config.yaml
num_hidden_layers: 13
hidden_size: 192
num_attention_heads: 2
intermediate_size: 1152
norm: "layernorm"
positions: "learned"
attn_scale: 0.125
init_std_o: 0.00888
init_std_down: 0.00888
lr_mult_down: 3.0
lr_head: 0.007
decay_fraction: 0.598
batch_tokens: 16384
max_seq_len: 1024
dataset: "wikipedia_en"
MLP neurons of a small language model. Each row is named by its layer, matrix (up: input weights; down: output weights) and neuron, and shows model dimensions 0-191. Each number is 128 + 32 x the weight over its row's rms, rounded and kept within 0 to 255. Numbers have three digits each.
After each neuron's rows, "fires after" lists the tokens most often just before its 100 highest values on Wikipedia text that the model never trained on; "fires on" lists the tokens most often at its 100 highest values on Wikipedia text that the model never trained on.

L5.up1028:164138114065108129164161158115127146165177144134132116161178110092112094145159139116130131119156122119117115053133142151122110113162130106086110125165138173118104178142181233081156085132148157129087136183072155094120122144097140155103070141078143164104142132163125117129164150154115143167099124091131121156125111187115033111094150163138111100124118148119147165109107105193163136096086061158088124127105165059170148089143111128109133075110070144135075175179086100207174099113102100070116151092095156106194168107122109129154119154120176188095092140156131150098127104121159146176
L5.down1028:091162151159077098104128106155099181099148175115070140093178126156080087173161121090163123152066114133114145164081169150100165159163110092125099150163105157111077133128155108091106137177172078114104152148134129132125117118143150117122136127099145198088121150173110077108135087170036147132128117136111133126114149105098172131168089111116173111036140125133071123114105141101125164117117159179142158156137119186164139100141103126126141167092101129188082107177063158132123128134166110081122153225127183101124098086087106101119137080118089126178116113142195169062142117156167138165
fires after: " F", " f", "B", "M", "F", "y"
fires on: "o", "et", "ol", "i"

L5.up1050:139130176120139120128121128134147150083136165127114124119116167153146134129143107129141167101154140140129133149107114216161134115144104066172137170096136173054079172057141110056117095131083120113122137111137194163086160130119141093129079167132136152138095127133087140136188094059135084137171174128140074169110187112145170069151189144087149126133135134090126107056146077108116146131111127066186102160170124121144168144137085075144051172108158124142148096157067122126169120112080091105144185108160120207157097094078097141129095101129165112117120157063153152120116181146110140144
L5.down1050:104084126144174170119123137128114118114128162156100103079094118112162199144082181148137104154136179193126183148142119109142115155111096201115107065133139103173166062140125099143185138150116107163103174110142098106130125183130170144139120114097156105144093119112124200099115172093132095155114102043091097122137119150185132158132137132119077084118116161117167078129104162144103154104103144088134171161127148072081120108039131151104065118102145101118127119178112121182155113066173157089096139109104132107118160129136110143161088150189053131141127121166168147079181087140133194082
fires after: " on", " with", " \"", " /", "form"
fires on: " the", " ", " a", "out", "a", "al"

L2.up400:127115168070170083134128154104192179129149112156167115140132133202161140083154167106112126182194088107127111122188148091113110128122168108106117122128143099134148092139116220154094180173147084091137151149122126064138124058128164120157139094161158104165129187127124120089129108120099179119158136165101069123099095162146131129148135105104126121116098134080093123146117102200106135139108119157130166041113105170137050168137119128117102139121096128089147123123140100101145154138106150148110209076078148119084208123132095155100131138131074167092167083087151157091135054148092098152
L2.down400:177171121174091117119121097135106119183112080114085090077107140149166100098182213130176186134196140110123139126124125151088106126150124131160151130127115154130110152150129103169150119169133121128079082124181161103121090083148159128065141129112114152162123157151162089135125120133172095189103133181106107154100103126105123129152080106169070115115120187127119129096079149072065145160143098132118216069175072080094124151124129088141142104151091140138102102086200100165089153121118061044162131144111082109149138127152172070164126161117105124155129141076117131136170177148110177141
fires after: " and", ","
fires on: " the", ",", " in", ":", " and"

L2.up832:032141117107197116185088129087120128073115074125160111075150161139137152105131117125122117144181123113121122178140102097165099138120146130062108142186099171107145173073157063140180134174205151110105177144136186109140105153120084083095102149141093124145142115124093118116129104143140081126133062153104035061169108160122120122164141103157134106111145117118138110132096068141101143134147101084139067118136097123159124158196137136159158101142125139142204158116130124184122140074167101137157169149137099126144127153060145114157098080125059193093122101076114150140167135132144125149
L2.down832:090121161070153111200133107113104120151136124159180117104077085099110145113160170116122104084170150135065091161156153084142088107133135116148099145157111073136086155213119172134203065144153119164118105117165156126174121076081157143100115104155187039143114128124135097155181097154176055114160082155196092103113144149108102178129116144162156148135081156134132148109107064068181118150126079163158152187139100090158158124132124105128129165132135108129159101117125135136120113098166106144113112145146124127118113090148114119087096146145086116037136152079109187145116153161126192134
fires after: " |", "–", "–1", " +", "-", "2"
fires on: " |", " 2", "4", "/", "1", "2"

L7.up856:109091107133127122083170105127068118128122130131122106146134137146166155130146139136173116166085106159095132119133095255143149112121125125174132143178085109127077135128120132103111117188127123122097167099142121167049169118108061169075119162162118142128117138168147120137152129153028079144132147122109146141119164031123097094099126140118119119139102075129166098107090178146110114173158115092202095143148116104129092144107166155165140146145200118100052154130137122155128088116152073105106168131122090197133114114080133171163160128147131114198139078109124135117133121217139158071
L7.down856:139141104148155163146120182122094177134048110105106086110105100133106116121128056148130087136137108099146091143111112126134104146098126127097102097163222150129207098146130067072103115164116151194150057065164125116143179160128139113136124155167154089150130092128118159123125134096167178109163066107112122138185164184096149138150132120114117192154101170208088145116143158093162166123126165118152093054145106144128071137120125127147117135108049100118179086105103145137164143116144107112110144121134141137136119103151093181086134097113127150166107199171124085151043120190134105140
fires after: "di", "im", "i", " N", "it", " |"
fires on: "re", "age", "mit", "o", "me", "vi"

L2.up250:180135163191146067141080155111139098119155138173114146157159136132116130128135180089140177061138096080108157088152172085200134129111134108177148119062132164182117093141074112111154130134077150120152127065137139137106105135141123141145091104112086161109176090075115169134141115163181114145103133122133145119159127040126190147110108082153163068121151121115163106175147149169168134122133164153138133126136156110097151104121087187077109100162116164146086091113135105065099077122161126112147171180146094106063167099132184162137140106165141108097097122056130126102076105152130119217
L2.down250:111140118139128040132131088085125088109090207160130085122102134122227119136154121159095094089118117129100099136136092099099092059136101109127159191134071121163115127108088113118136154151138157082122117122113176149088136110141076110086137139091152183216110102083085113117160130138127165165125113068176141164185109129163177117101145167107141119119130101150142084094156145117188124159159082157098101108138084189116150114098100184118216139117168208132132125091146101057086111105123130145185153131131139139089090120111122146133157131207146144143133152119161178149122104128107151162
fires after: " on", " in", "In", " In", " A", "On"
fires on: " September", "cc", " March", " Th", "pr", " August"

L6.up1087:084076154110151141156176097132136147168125139080158130146084154099117076126128169060154120141082135134164173176133175135173111138123168125101171125113114111079097168177115091120047148141181110122095157093097116112093120069167153130093188084162137159115097209112151121155076208136120157147126142131087120089114146157185144094134128119096107126182143086090141085119066134153166160101128204157128145122115104198118141165094110149103123090179114137163180190141092077118142129126065178146122140102108103106115112100168126122121116150124096085167111059101171106107151127088157103108
L6.down1087:145102118110117145136127192108123106104177158126081207092169065103136109155168109122118148142174046135100073092125117099107210169125124094126069070130139093184125093143127133152160110130099094149110186122220152107072180147107137103133188106072114168173114101144117123080165158123145116142160138076148162120093119156138090195182063106174099136087143133122124128105134148128155127101127124138095135137107134085088188058109116097120129127154078126144171158142198180208095116178160091107152129096155105128147112122117164125092135109156135148107152140089147101118132097146142110099
fires after: "st", "re", "s", "S", "ch"
fires on: "as", "it", "um", "ol", "ric", "ri"

L5.up890:179130126059112097104119157147151193091146102150128088108163138176115110114109140134126191094134118148068127115122089097197142163132129168172104144139151083091149072122120099146091146117123135133106143080084064138142136124120134181082159113117119153089163124123196109136164095056125111152153125104184135193165127163105102081168177148160174121153094134148119167121095096139135146151116164134129142073112142145028068084119146112138125117112126094135133171095071139109102054151107127180172116138132155105087139112114137135143118135131217175123156167118147134111146114071170234118
L5.down890:131129115061185088136089146157168131145154173174097060145152134126182173104075119155169119100236109163149103138121111179118123137141112157136152157099090130063092132077143148119145120128119095170074158098138127124083132079136116145135127064159110164122199144092164107127108144137130136127146093170161171130143134100121198126138100148122134131154108201159165147120123147196089100081139071121131142154140162158157113075148128123107153125114071126183078125115074106108077136122084060088078139147096106127080094153158142048167122135155093162169161153099155158149163083151112135131
fires after: "o", " E", "u", "e", " Ca", "au"
fires on: "ur", "lect", "th", "mb"

L2.up474:133136197083064131112096135126172109174131157136117067160132114126098114083180154165155168123138075154072114137118115131125093088152105105174162178149152122133123165075125132117153087161177187157206128122174110161094177150129071185103099136135133108129107120128146086170107056156088117126200081114044090089123117116139107139164124122137157079150109138111096043106135140158107151098130087130145122122117151150175046143106158132120100157131142149177123054099085116232126144140084142096082138131108094131122106142122128070175106131135113136110159144131124171132152153144125137179
L2.down474:179139171165152157175174190178151070137145149092113113088114071143150164153109123150124109185166146104147110128112162080073177123120129139094145149087164109164139124138081103141132067139128119155128117127134128068103094138102123078123104159098159126097073090121147162130162103101189148107167096056157075142103139129174160153140174119083170152097181096133113133099119056065174167194118125144121146155138122186114135104149084109075133123165159134081066140166128139114107074118203117182142162113132100134084090116133096111138041146147109197107118128118168114148088139124166132107
fires after: " |"
fires on: " ", "°"

L8.up884:163114137168164169107112167127168137118120065089148148131107106157140148178156142125115170158112113128064168154102111152104154123120125134129159145131136154099181108139135130088070101158160100074112106091159118144132133111144137097182144119201116062111169120128158133162135184140102064100132100077199161108085125167132134064089146069133082141143113124131066116061098151111109136120174102100130160143048144183161124136071182136070153126184200164066139167106131132140119157229118095119094142130191120135089143130089104146118105103122093076074117143126131114119123166108126153168
L8.down884:187157132141169087154096064128122121166123106163147105137139086159160135130165100122144126132134121126137149127078123157056111141050145119134095064095189116106132128099134116115095130107148143149160108144113135057095125179147152162124130089135135092101141097061146144176159182154082150118221101102178103154128201090150106164071110127167111150144136096103153175087136117097081154120155125091078175145104120163188136131081075169168122110095131123121160088184122117146115115179056209137114175139102124110091084168116136155136095133144133137150090141159114116113172192062119088127
fires after: "s", "ed", "d", "ad", "re", "st"
fires on: "er", "d", "der", "us", "ant", " |"

L9.up165:098071146076147159082125141103189172092142159162094193119054147122143144131162138145111138164134111156146091169169133187148117134115114120197098125125120156125160142097126136143154119120081125147108130138087110099104158071100124074106105135018121065150105153094110181099089155165115163168145134088143118129076147139158130131141103099191049150123165092103163122130085099178157118135089165089133151134085150132143128136158138067146102132106142142128054159098086154136125142138147044192138184135099118122146172195107135117066129186101101134119138177071127140131132160117099162153
L9.down165:143205030152087142075113166108187061134112146094171120141115150090161105152118143158127127134091202136138139145121130132140055126144153141154194119151136118061089163136165129155117177117129058107116071112121135161150115112095117162132180101108148114133214118103115136122174009064192137108057145175165107116162132104173081166134183140154145148169117107103103140144163110103132141139167095123108085079158111152151131112114136090119106112108095112074147165162128130109128158142124157127129085094109137103168129145158118062166119176139109127114108143134097079106129135109162136095
fires after: "d", "-", "ce", "th", " di", " c"
fires on: "ed", "ing", " a", "s", "es"

L8.up583:098118097107184150146132132107139076171149073180175120091170116121145105103193113145176164113096141165169119142042120153145119147148149160129129097111080132170153151191124130106114115091099168154133118105134158130159183138144107145154109151126147151118089096130127130121180161181136165168107136135058174134128116150135138158056119129149121092191098104162122067095134078098117116103102141163073050197158084171087194168127105137112141041137082115059121132100088109158111090144131130142113150092117135169109170127195100156107150143112110140136165092122090137084105136103147141042
L8.down583:156165116184112132062132122123176107168097153104112123129123106128162127136108127140126085052098102118143131153102119150130125182086046055118138115109081136129144187096136116111142059100124118209086111131181142095062151116186135127121151116093163142170143165131064044114135107125171188166187174111161106128118141194143161210192110138115117127072136180123126119125121146098085130143121146074186147107102103070199130146139113059112104128161150108142158136119148136127083130155198157098080116135131166115130152094173127101095158118123162119130171106110137111144127125105110091138
fires after: "st", "ch", "ce", " term", "ist", " st"
fires on: "it", "n", "ol", "pt", "in"

L2.up818:118155115077173098176146121066209138099119160146085139128145142051154110120159102126155114151141173218102076113134079155099090148101151116149128155198129174130135157114158100116130165146097133147152144192137068113120114135125150141107131111184145116127086167112113117183151049088154137135130129050121119170144118194145126117156146085157150112137071105088130083075186120119129145124133082081139164105107184087137120113128181106134142131159070159109159067054117159100109111052123177160130111134124089102119112140156110067139091166130100087146172122151155131171134118123137187137
L2.down818:090114125134165085114148117090086105203183088142084101124150121117115121070111134162205137135165154105162130154122124093184127134139162113153105120232123119128133133095101077093153069112095117044140125077112080104115130116149075174119146125126063162133105086129156117149092094147128157116169138163126134114158060152092170125104149197134088195159120079168149136097143123152149117160131138101129130122071140129134128094143189064145172144151171108140158113155128146109118127125152061121167115075184130111083133124146183160096110192138116133163150128144149115056119171092200106120
fires after: "\n", "ed", ")"
fires on: "==", "|", " by", " with", " a"

L9.up812:130139101166117125152146135147074136118198144221120125156128155109144174122196105118137138138113067131083090158093078129130158118112116152131133115122129118145117171140102142126178123167164063112080075118106087096143098156103106150146178159136042139119079139109158084096128107128171135152159221140068137126155102124078124142115074139149108151068103082166087133127090130106136119183164132137126116211136111087083111093159142111117132088163130187143111163209117163152175112195100078192085117114083114114113163165118147161161139141109105098077121122187117125107138127173135162148
L9.down812:106159172100108088116142139140193147127106140145181099122078106114192132131141145137124105164122105152134114162075133143149135124137056123174065112202129134103066088104060100072079107166127138128109131132131146172110056130108134096103109134150101129136114179123170099171125093096191109110162137105105173179085165146115193102169115060124093105126127151156095149112132138172118155156078093015166134167194116099123142159126085138163119098140092094128169150138132125191193140138162063158154070170123138170096098141126149101119099102148142094144135142143150124159124106122167073118
fires after: " the", " ", " his", " Li", "li"
fires on: "n", "br", " career", " first", "age"

L2.up341:169158144160075170155101176124097172090104242161116123158126147146125113098111097118104150181089093162097079160189155138138119061075136120172126130071087121130102110119113135138133132144111169125111084088100113156145113154181099179136086229073109167139094135081123169143104127124153137163122065132054188115138159084100103107137100139164101116127090069136143145086120151185137137139096127135085160093161163160185109135144132143093140100160077120124104126137170130035091180140125116128125110164106152148151184073117169136093152107161167116106121111116124100116089149108143128143
L2.down341:124101110110195202115135127078098131087117161176151126134116151069125103143183108129127075122163155175070094142148118104115170112118116186114117172112097141111070169076144165168131097117142190142169090108105092168151128108172108111136132199129139142132122136102106158088028151074104164170109155139185167111147132151159080179083115108107117097105126144208141121156106121097127116106131108100110113097149087143163154137088160142150095129104119099086189199119145105092123168154129085210152132110133175120165139143131140115119161129103126151120126121032101137174119089076112070140
fires after: "In", " in", "==", " In", " 19", "\n"
fires on: " 19", " as", "Personal", "A", "cc"

L8.up704:105131085189108112168125125193189133088232155098164137113080142167083137120061081134107125121159153137082141106172119096138119098130124077072157148144134112121144140121156086062146194122111075158077147102093105111093142161124141103136173115150088097134173135130079163141152105043114133079179118085164096152151134181129159116096145110145115167147188111092130187139116132127090176135100141125131113146114106150117167096127109114100140135163210146096081087168102128099124095177184117158166116138081167068136115167154124133136154089067124115149077157110136103119138168154102161096
L8.down704:153095148133097194080083172146129165097154131099151127165120150166105144135186120133143068136094110153152081068195109133147130145136135138135112116130080162151126121105138062066083148159173172128096113204130132123076112129082096084073127170146115088168133081121149143110063130100157115144190166144093094165149154162074149181090145118144157123154042151136144152138097140103125158174151154099055141109139068069147130183160114098112115161142139097119149109131106129083172146127102150158140084117099125159142111150224110121118147103043089122102166100158157141173146141115148118139
fires after: "s", "cul", " the", "il", "am"
fires on: "y", "ty", "ous", "ity", " first", "us"

L6.up564:124170119103129159168140098109131125148105133124175102137117136145042128196167166095163136084142114108075130154099106114149135143085140114130101121127087126104102139165062102052115151137114138108103160162150106123232145060157144115198075109099105110111122136133147101100148157140151098155154122146087166130056140161107061164156118147150166142182127150124104098106123089153125149125134116147109146113132107123101091171121096167116199077117180136081099174169164145123076080118101091114131104170175149074072135113076128122168087181119119093144141177125172089176187155090121166188
L6.down564:134090121153142120140164101116057142030125161109134111154183166166153128144181122123101146119139168150148099155098160140110135169073174142101080076121147111081114141138141125136160086104126123176182160078099122148121149111202160094142091122145141154122163136101042107128114161173071181077143118060126147163084164100101091140086094114071136121107122069145072178114142138124066156110132126225150148117137161133145181113139107103125136110139106075125152148175145174135124109131115189090094118176137142079086121154121088089151117141138147156091153163124129117149150082102080156197
fires after: "th", "bor", "re", " mo", "ed", " Ad"
fires on: "er", "ri", "der", "in", "min"

L6.up1019:131144140119065144163153091025168120166131093121137137150099089102117113123138112196079137129135127122160191184125124141123095147083102148113164097100112081171125129088143128090093103072112116159106147137151089133086132145146191140115160133126168150123121103148114221176077106127128152115094119138122159110181170144066146145103114122108153137086065143159162121150114093055088146134174146082093137128076172183127090169117167106100052153100125142163131116157180134185090141170094139108145163126158158165141130096101128157094081079182128106107128092135135099117216108115182159103
L6.down1019:111091097180091137174107120157153097191118103142133145115121126133136133195154134141061119114171064083118157131148148088052105090155075135129159070116182141159102090121092178135154115136120139134162134197117170146161092091136150120160159143107104162126111139096116151155070086164095175057112093099109198161119162086172095109150102200158121126110067117115119128179180128111129204147163103104166183095071107139096154138096168090100093104102122098150138156115096067114098096136097102112125077166133134096123128138087112169095127124162114131139127147172162151190112148098149192137
fires after: "e", " lo", " de", "re", " Re", " in"
fires on: "ight", "present", "ing", "light", "et", "at"

L9.up661:121148201151100161113123159087106094135108155116055108123127047105087118223137049130138161105128092171140132138143132122114164111054126119123253094155099182053110131135149115135127168114089153093126152091116144143067097156081107146119105118123158088079144160109130136135098144133135145132125174154110189123104123089109197135177148115098137118138061143150122118137097185140152129197102127114163118150102124130100089160130142079114100138156118108099058161163079135151185152148126098174095148146165112154147143159124125097118160108087174142120122108123193152057117130099127118114
L9.down661:158152091125187120154138143127136145162089103166120100113159130153086112119101106174110083159135126144139108145203144107152125094142171107123180153073139094062125190112078136162101158177190177096087124164111123110160164122092047149140157184111099100140154130157162172134091070096166154130104124153118140080066131107116127109066190157086112120087105134072109135115115139101130157103121053185128088120176102238121125112141121155128131099137099108087165170119095139175100143144129105124115174112136166139150089158119206082138123103122117138092141156132059151143107087119170088116
fires after: " for", "al", "ol", " Char", "u"
fires on: "t", "ce", "ic", "gue", "me"

L8.up344:132083167128131098139107192093122150105105093074149150109134153127072168172067089160136097105033154090138111164155125182154139144114118140153128135154095152163136065079129108117136148122107130117120167165102134092143146116149146086125117162168096147137107101071093157103107224165115139183138088138131140152120186097127111154132141073145160133185107087131107117113119122200151185106061080088107117107084191129155132137129142143166111137089135157157115083144084124085120141110136099121092121212138150102069172169102109163159151140101164102104150198123100091073145150145163198150
L8.down344:165158196079102146089088143130113147074146146134171121136174135114204169050132101106085094108085147119170164108113135182132074140093104142146105120079051154137138156114134162134140099126131106100034120165190036126119089109162115071104069103143127123095134105139131217089128144097066140149164132184178128086128107155116096122161128095148104134200118061162144157113142155143151124115199126122135104154111143150106141133093117150182087145134173135099125116153127168106105108090132128176092151115137119100116136140103084136124147211110184116130135148139144126142182126168138135117
fires after: " ", " |", "-", "al", " (", "il"
fires on: "ro", " Ro", " S", "s", "fin", "ed"

L5.up26:115167110157120143165091143166161145118111124120192119156097081079133131124152156204104171136159130124066122104168105094124100140102124100109145117165141123155159126133173129128144148114136136159159091163091155176103178164083179130079127163162143181099180125138121104106113156121152085155156111106109120140173136158060112072146117194108091106090092089088165164158107151156163164123135155105102108082186124098143136106187144121138141140149104158122138157158189138120135060139104084153121179078067083154078162038137148120064082067097162113123124086163114127113074070122143073167
L5.down26:132117105110133107099211155077098215099151181149098093091110162079129153115069100115184085108148116125207111127081100173174100125108136163118111100074138120131110188130154099132159181157142116088156123088087140114097122116193160147138065170150108195120108104107118160080123098127087085137096090157107122137173130175170145116161115090171162138120203093147142111102131145117179159129133095117075115136125123170092099167091174099182109170162126117123139156139094114147140164120152155132142073036137177102119165142128120080114160136104109175142150175080108136102113121164091145095
fires after: "A", " A", " Ro", "H", " Ba", " Ho"
fires on: "le", "cc", "st", "nd", "und", "ad"

L7.up141:118181165130123169114103114045099140161153169080159142182141122077079118120191168169151136128135088096122124131082128152182056119130118107164110128095063098105072105124101131158134164147054130153099099136127152113121113079111139108145127168138107148099132130119160167129064179144143123095104058111130139114156114116099160139118174102144146123128057090127160122087104162104141141126104074140172150112155098070206156046133097128132110148166084127170059122125117163162174090108093084159150165149144127098158161161121164087185128095166120153128175147087124148162134120169098148206
L7.down141:170078162152019119132141082128071180131077141048158141122122178138127182122132109119084082111116113124157154127110114149117150133131108198147091110159145126141081187082106152137116148125195097126143141099147159134148093150106126095176199142114108140128121148076179085142121148139168163095155126156102132176131109095128082163137114162114139118107125055130143136167111177090144105102128121111132142129138120140175090181129096115094164083075120027098110036144128135160121180091132127153125137205113131156103106100148101135110154119129173135097148103143199117174166153159095154083
fires after: " the", " ", " of", "K"
fires on: " in", "o", " con", " pro", " 19", " as"

L5.up1059:147124144138153110144145092151087182081109094100128137152187140127111123172127149114135184138138110111148162069104130150149105116113154131146139076182151127072120114155108097114122170171169091138093123124155103156104161132106105174164193130138183074136162106133078131163087158121141145176108120125090184087104184113117139097122116103154094184100148134090126118150129126056192153164184105095062164148157136133132157139137143158038171132119203153128111182172149119095153089116084125126095137122101137129100099091131103149166137167136159072092067154120060099155140117016106171153
L5.down1059:151078095146135111130124097178108106133104118152089056136160093127124084156144080076128082144124157098175118137135137066146197094177084152082155122120137147144172082090154165139125131103138085106143127075134185069087100105097154122124168203155108073117151141132104054132088132173138122146122126190071106157131149217188156115092100134160174127090079156138081161123142110124110135167181137091211169148186112118071145097161138133124132151152095141114085180096093114093161140084164151155123116089137127106062156158098121103122153129124155168147102115128112146152126149158163130089
fires after: " in", " Ra", "ra", " In", "In", "re"
fires on: "di", "ch", "au", "er", "ter"

L5.up178:139104086124107092175155151095150184129135097095143133089143147193134144151144167136147124145068134127124103149072146163088122076139122160123104149149111161125142098083138054116089097171190064104093135169106181144204095141167136132087146137187111092139154126093117121086124164115157164136121125120099113142081158106148155135120173096167147162143083115135150154130182100122105153078110069095151129156169121071192105145076145123160107168149119135076174104165102123109155106141113138084145057169168163021117122113113110063119177164079121124073134124176114131144178104181141130101
L5.down178:107109138156124120066160121114117125085147109170156127130132168120117157092093137120160070167077158187089077135115129145121104056072129134107187125125131119113147102078115095141117163079101098118113127113167129094153196084115176136111194137073122216179142130153157188110127109135159204160144122137141085125141148167134087190128096154093157090140082083182107112105124137108057048099158099108139111140174157128092124179146129093113069110097153089136149084129131107133170187070122147128172153100142097161153129109151134207077104116141150144130092177157142094160099158121134130138
fires after: " ", "\n", " (", "-", "cent", "ar"
fires on: "\n", "re", "s", "se", "i", "ri"

L7.up652:146056110150146133121120187067118174082158118195095176148143160071121163192230068174093155126079116153134161163140133110111056161121152077121183086193116116125117083146094200122114155191129097102120146157144095121149173138097128108167191137117145139101136118136104115147112063141164164105095150093138161115193146153154127069135147139101187113131079124101182095118100190099097146163087111128139117153129124081121127132141156111072145153093105101119190128170089099153106116116158139118094116088102142086182135110145138126099154151144131097083096160084100145134115117100116135141
L7.down652:162118149078079146109099122060139074142140099124132141114147116092164116154091150106132138104149102124107125131121149119122151104134108103174169123103144104122146137106157157061137109106162162100124110059128135171108116184097071167143091106139111131145073181125093121168117098171135170077118103114104181120111122120075086159094070128109138122154112113128123104120160120210150128161104120145096155185126161113052146144098128110157160147169144159097160118150191087155102095157111138092044142158190135230109132096104124155208146188163126193123203100104183151136084097128087145129
fires after: " Har", "al", "ri", "il", "ad", "ar"
fires on: "d", "u", "z", "o", "g", "tic"

L5.up477:122152132180118139162117171150062150094141180127114120143161088111092082153131082174156147134058149135162076090129106106114099166142111073106190116165175112150107121101112161177180115143128087116140097165102123160126127186136118088109173144143122117094119116102159104153135151176127160139078104135118178119141125100124171089156170138134102152201109168096143153112113197116117156166087075110136063102108084119122050090071107144163168127115077156104204098129081142147129073091163084126105100137119122113143170138202122131066202148135101091148116180172173155091112133120133094125
L5.down477:106156126117136104166126101149082131132106067122031142105127121044117138115138124149137145112061177126159185171115130143158177164111113085116118140133180140165162051135106145177132125159159082135084139168126106106142055144136184170163140059171078080114119131125099095131143095166130160093100078143114146155140150110110148234088138061119071166144146092095133167125170105143142091139105111131166143172181126122129155119083125149155126137134154101099177183164100123144155109098184075132059157111128160129166144117179161151145141121106130120132114091127102086102113054131111150116
fires after: "ar", " Har", " Ar", " Mar", " War", " Ch"
fires on: "re", "d", "g", "th", "ry", "st"

L8.up371:129098170103145131145129094113118095144159139154144098174135094136155192159147127125116098105144165166162095088157124095099159112142108111161162116133148107131183166094122115178155096165113138037176143113110135177109162164096068132114162137074059201080118152141130113098120128137117163117121187096203103138198149169093085093114129101130109099161069191144173142103081124089108147160141112120162087115095104142050101151156161099131150143105077078116128144166117095140221122102109118149144082143141134094117135122129139110123051193140128127135145132110151112072150059179169164109
L8.down371:123120126058109090103123112108109117164119133117097137155187151095141138093138119099135135167093167158143161117195063159136103148129130124084096149080131145133110103146137108161127149124095100126082129149059193134177138082140161129147160116168096083123149076165110091127179111082081090198136059176167123162145062146155084137136145091165080145093154157154107130141104140159140116095105134125162168089206151142179104089117168126159119187141081130070130120108135097120091105147168180054075114107147115085109121208163123069169133143115142148113133155127086148161183088173142125161
fires after: " Ca", "a", " ma", " Ma", "y", "o"
fires on: "st", "th", "c", "ch", "mb"

L6.up981:122120113088129118132187096060123133106151126142156167148132145113142115075118149176143126110131027179125114158091154142148112162117188131045139123160132096106136068125145110073177096147157195149204177132121059175129131116124127109195090156142104145092134166123145149144152126163090040145155111132169159071151145146133112116113120130190121100098075123161131183103128093097105081130151067110081156153150135153104115146134159121191148189134138172151117117155168144124167083178078134126121111134086078103130144049155085090105114114111127087123120114193139135156106120117093097114
L6.down981:156144136149123162171156131112144154130050126120154154011103132109148123140152119118136122150122128156088156149124116154149094122112101138074108048094242144092171135154106113133153113127126153097153088098104125141080117141141103167074121129151141167164158128134128132073109168158113089068144154126165153151099143108137176146114104131147122173096128093171121167163123074071159089071160074114132141055162086166177099126107167144116142131193137134084109150065050119142168116142120176127118116168099095148133125167146100146121156067120081182145138148123201108122150130110151077090
fires after: "ro", " h", " Ro", " lo", "bo", "lo"
fires on: "ot", "ad", "und", "y", "w", "st"

L5.up665:081167163109152147146149120121114092117085093150149102170130143175126155089174116139106155123115155131106065149147124106158082093102158148147142140133135165153090165105150113058165168133113074106102103112179082212123142106135136088085206072075145112127184092176145134148117132189140088128103135097147115150101116149165145146182165144135146138130093085132096187149136069111193148135127081158123189131183165131142113122162151115121099153119127163104165037078117112066145174121149134100099139096108143117136098029144116068157125110126136147166178135104123106152085099159120161061
L5.down665:146124174119179088118100151162069136109073144136138104151103140127130096114169121057143100132134120113138081173105081067183121117086199137117157110159169127130153119073082193111130141109174138160154126059159177177106141168057127125112105098121160152087122116056145112135188137096153179115138102090121176092128144137098139143105150158131128106142107147161151101098122175130117079069137150117119150125103127139167135158170156061115126127060129074136169104139166159135085097146141205081112138166132103190105147103129094151089156112126179119173199163159121106046159133096120142151
fires after: "\n", ")", " is", "N"
fires on: " is", "\n", ".", " was", " an", " a"